config.yaml
hidden_size: 384
num_attention_heads: 6
intermediate_size: 1536
rope_fraction: 0.25
bias: "all"
parallel_block: true
optimizer: "adamw"
warmup_steps: 226
decay_fraction: 0.931
final_lr_fraction: 0.05
batch_tokens: 131072
max_steps: 5737
MLP neurons of a small language model. Each row is named by its layer, matrix (up: input weights) and neuron, and shows model dimensions 128-383. Each number is 128 + 32 x the weight over its row's rms, rounded and kept within 0 to 255. Numbers have three digits each.
After each neuron's rows, "fires on" lists the tokens most often at its 100 highest values on Wikipedia text that the model never trained on.

L6.up412:153113118160185066165142155115141088105113143096171067130117175080097115078179118107177071066124128052177102173152156158122155124135120079122103082072139102079077156119175134095054085209127132155095154061200144077177146174177148115155152139145128133125148124128140064146094061095137132125162129121185105139125147126088158157104147067124138134105084152187120119100140151153146124119136123130098118150189104023109157111110106114104181085116099118164101133135154105129129171161101119100129180067132131146171189135118129138139083117126122123131094145111155136178148157136060162120113131102171102160171100137171162116140116172155168100093083103134129167174145105108111104116135124150092157089184153176090093149110132115188125138112129119134158128155170135086122122157168089
fires on: " would", " ===", "===", " to", " ====", "|"

L8.up68:131081156140161086108122121171114109154088204058157107144129108102084179081162154113119104101143201105143153124079168102163094157109104113203096139123130081137110203159113124183109120172130146178127155098064087137114118051157107093159179000126137147125132210137137166108139139101128148119111171057112142154149089147117118136098105120156047116105084105165133138108136151150176111147039133145160122099129105121175123161108167096119171168160088110148193180101147105182106150153136164073136134136133122114158137120138140128153123064117142168136137129081086139127124125100112154136135152112134062165095137070136102168115175142153163149109161080114172221091150115109136151172073147176072188172095156175156109165121085112087116221109105135171120088070125172110124111174152159
fires on: " and", " the", ",", " said", " later"

L8.up1367:145154105125149162092074111176178158112100098103125120127197156160141067128202111062124129075152151142122119185160138082176149099117143098142166080118186127086161090155127136078146084199089138108186091083087115052140097161102105069138149134182153107151138148099132063094084146105119132198135150107173107128128110119128165127166111135050140117147168183106119142062167210097098088151093119068125147159133125099090105164087210139117182107167098120162112066149129108148091104145095140097093127130074124144110160120151156133132122129134129105140135090166125165089147142156095121155113139124104109175128113116132139147175121136105105157118127122146171126098152153125132141141112156083201171164174116112176109169129125133141098164127163092184137135081112150067149159186147161
fires on: ".", ":", "{", ",", " ="

L5.up565:146151103189170169117130119126112146159098138106156153099091109134164149108183148077102067096121120088165071195073116114111095177087158186186096130126095128079107193174172149230102146097161110149145169096104118085141137126147053125196088128159134121189146102146118145118157149098129146172111124114182145130102087164122114127146151116121051117135092139137158138093089152136148101117086116109108143161145099121175159075143143110178134134121148095126087046118036148147135084118163163085092113178097136141122127093157111160189094056131185092154100119123145153131112118134145124092117130108094131175114148126147127204140127119133190180157101098177066126147109140168173184124156118140079157141151153165174140133131144151091143155084126157124098151103150125149106116098169082
fires on: " and", "ly", ",", " January", " or", "-"

L5.up727:128056145128090124144121158145148073123158127118152091102187179116150146050128100125114078096073136023100129138149101164176100113090060112167168124118100118088143177145120169123131176115150142128124144171173109126146100099191145140097112137102086113092118111087142118095103142129181123139190085085174112153101091180161122118082070124139092089073168105132145138104194094170142142110114046145119109106083109112156138136099159169189079079135136150077130102123104128108162129122155176081125213079150164120107151144110121157126109109151122127136150127118131184111143113205105098112197061140100160109113125082116061153099166087187136127148124178122133109113161138114163198168069143184141121149148129189122150127107115135093124131170123182207129111103108072083101094142113155
fires on: "st", "s", "a", "ola", "re", "be"

L7.up583:121106097132121090162123183078096107119146122118069118129138124137142178070062097056150125134135160153152121153133131186148122146063153165177192158079098073097101137110125167115159170153129059167110130143159143136148142170120124163116054122115092105131130163134163081144154084114184095161105122143106124169126121106121085143089154129108145101108159111136141116159215129169134189069045129169088132164102083135145137086127165169136122106099150123099151135125105127142131117100115168151072152161176097049142089071147096167094122086225128125111112074163082164112180083151149091092179127174186141096156113108123102105181047144076107145177092153106136068083111149136098139139139102098112130083210077132076072189120177131137079095126155162108148103138146096140108124139108148
fires on: "s", "os", "ites", "as", "es", "a"

L7.up1458:164165084143133188202114109076101122099106123120168107120151128109195121140121172175131100119143129093164137149117148100141111192139124126106102087098102087130153159093094128128093100175080096140128131112078135123202088195035104114123158063169108137096115162065158091167098151112108170119168133132149160165124136124039108133098142078081121165083106159056096143095150128150129100139122117070135122113163153171161166132153135112153161091156098129157135091149112121114129151139130147106126115099067123123140160065106105132126119195121135071164095163111054137117102115164144140103135201120106200089147145105151079130105055122131142155151067141144108111114097119100177129123156123116138173157188148128114161119066150118133140154122147123177112175081137159058122105146137124
fires on: ",", " =", ":", "==", " '"

L8.up979:158088106116159160079114159098165105114159145117089156051121066138120109089121171054156116122150101143124153170127164109177160159105092140093101104109117072178108111130108086097144116144100123168146089116099119118104142171131179100076131167167162142147101195083152097106133162139169090138164155129159116155071113149176100112158108130115134135153152179077121194126150148137113103128076161213107139158139128094159105111088192155183161140114171177130080124108080183124117185149165116157153161100120127052095101132084146162146107093119128115181150123114112208170147132091081105183168141114071129138125095138168069126155089120071116194102129141139174142140068143174172197174106099052093129129144134157157127132099126117147154104103123099136149136068139160130102086202073097
fires on: ".", "s", ",", "es", " Les"

L5.up853:140098114112102160083070089136112198176105167095104099120137135087171119108157125124166156133123166094182142107121104175141141153096145115139124137120106132165147131148093136136104173141081120115120168114156120121115110140134131119164126147180148111113152155133180092108186068128083190091160143157169163160118116151096065145111174080101161126127158194099152096106134107073102142166130129162132069146158171122078105082102105099138169103109071160126053053169099060117100116136124128138099140104159055121118107146167138162135165170119130085078069162194127121165149132156080142147121134093104126179164162145094147160129156212163113194114135113137152104129167187163113159066119160078107180187121175141123112139096131115166140135129099044174177106125164154068064105176116173
fires on: " to", " not", " would", " on", " above", " can"

L7.up344:135129126063129180170117130120154136084098094150075124088139121101165188098127108127192112062122100091122140196096106131161192134067118099132150106060143128161126100149031107157151129109143079106137088165107083100107101106113110069070122133188132139184089146091113097061163103155133101151100104109120155169109067105143153115162204118127036163158122140127109158093130129144099138082115199106125161069170150069126181121075208169134154127148072096109178111157131143143122132139132126136145090110140115132178115106131133083119151144168141162120102088114101171169137168104082104140131121107100072113161087112115086145127107174079164144077108173097174058100132170139148164124102151099165152200128113131102153122175116175168182127151128137167146165094162109087153105161173103
fires on: ",", ":", " as", ";"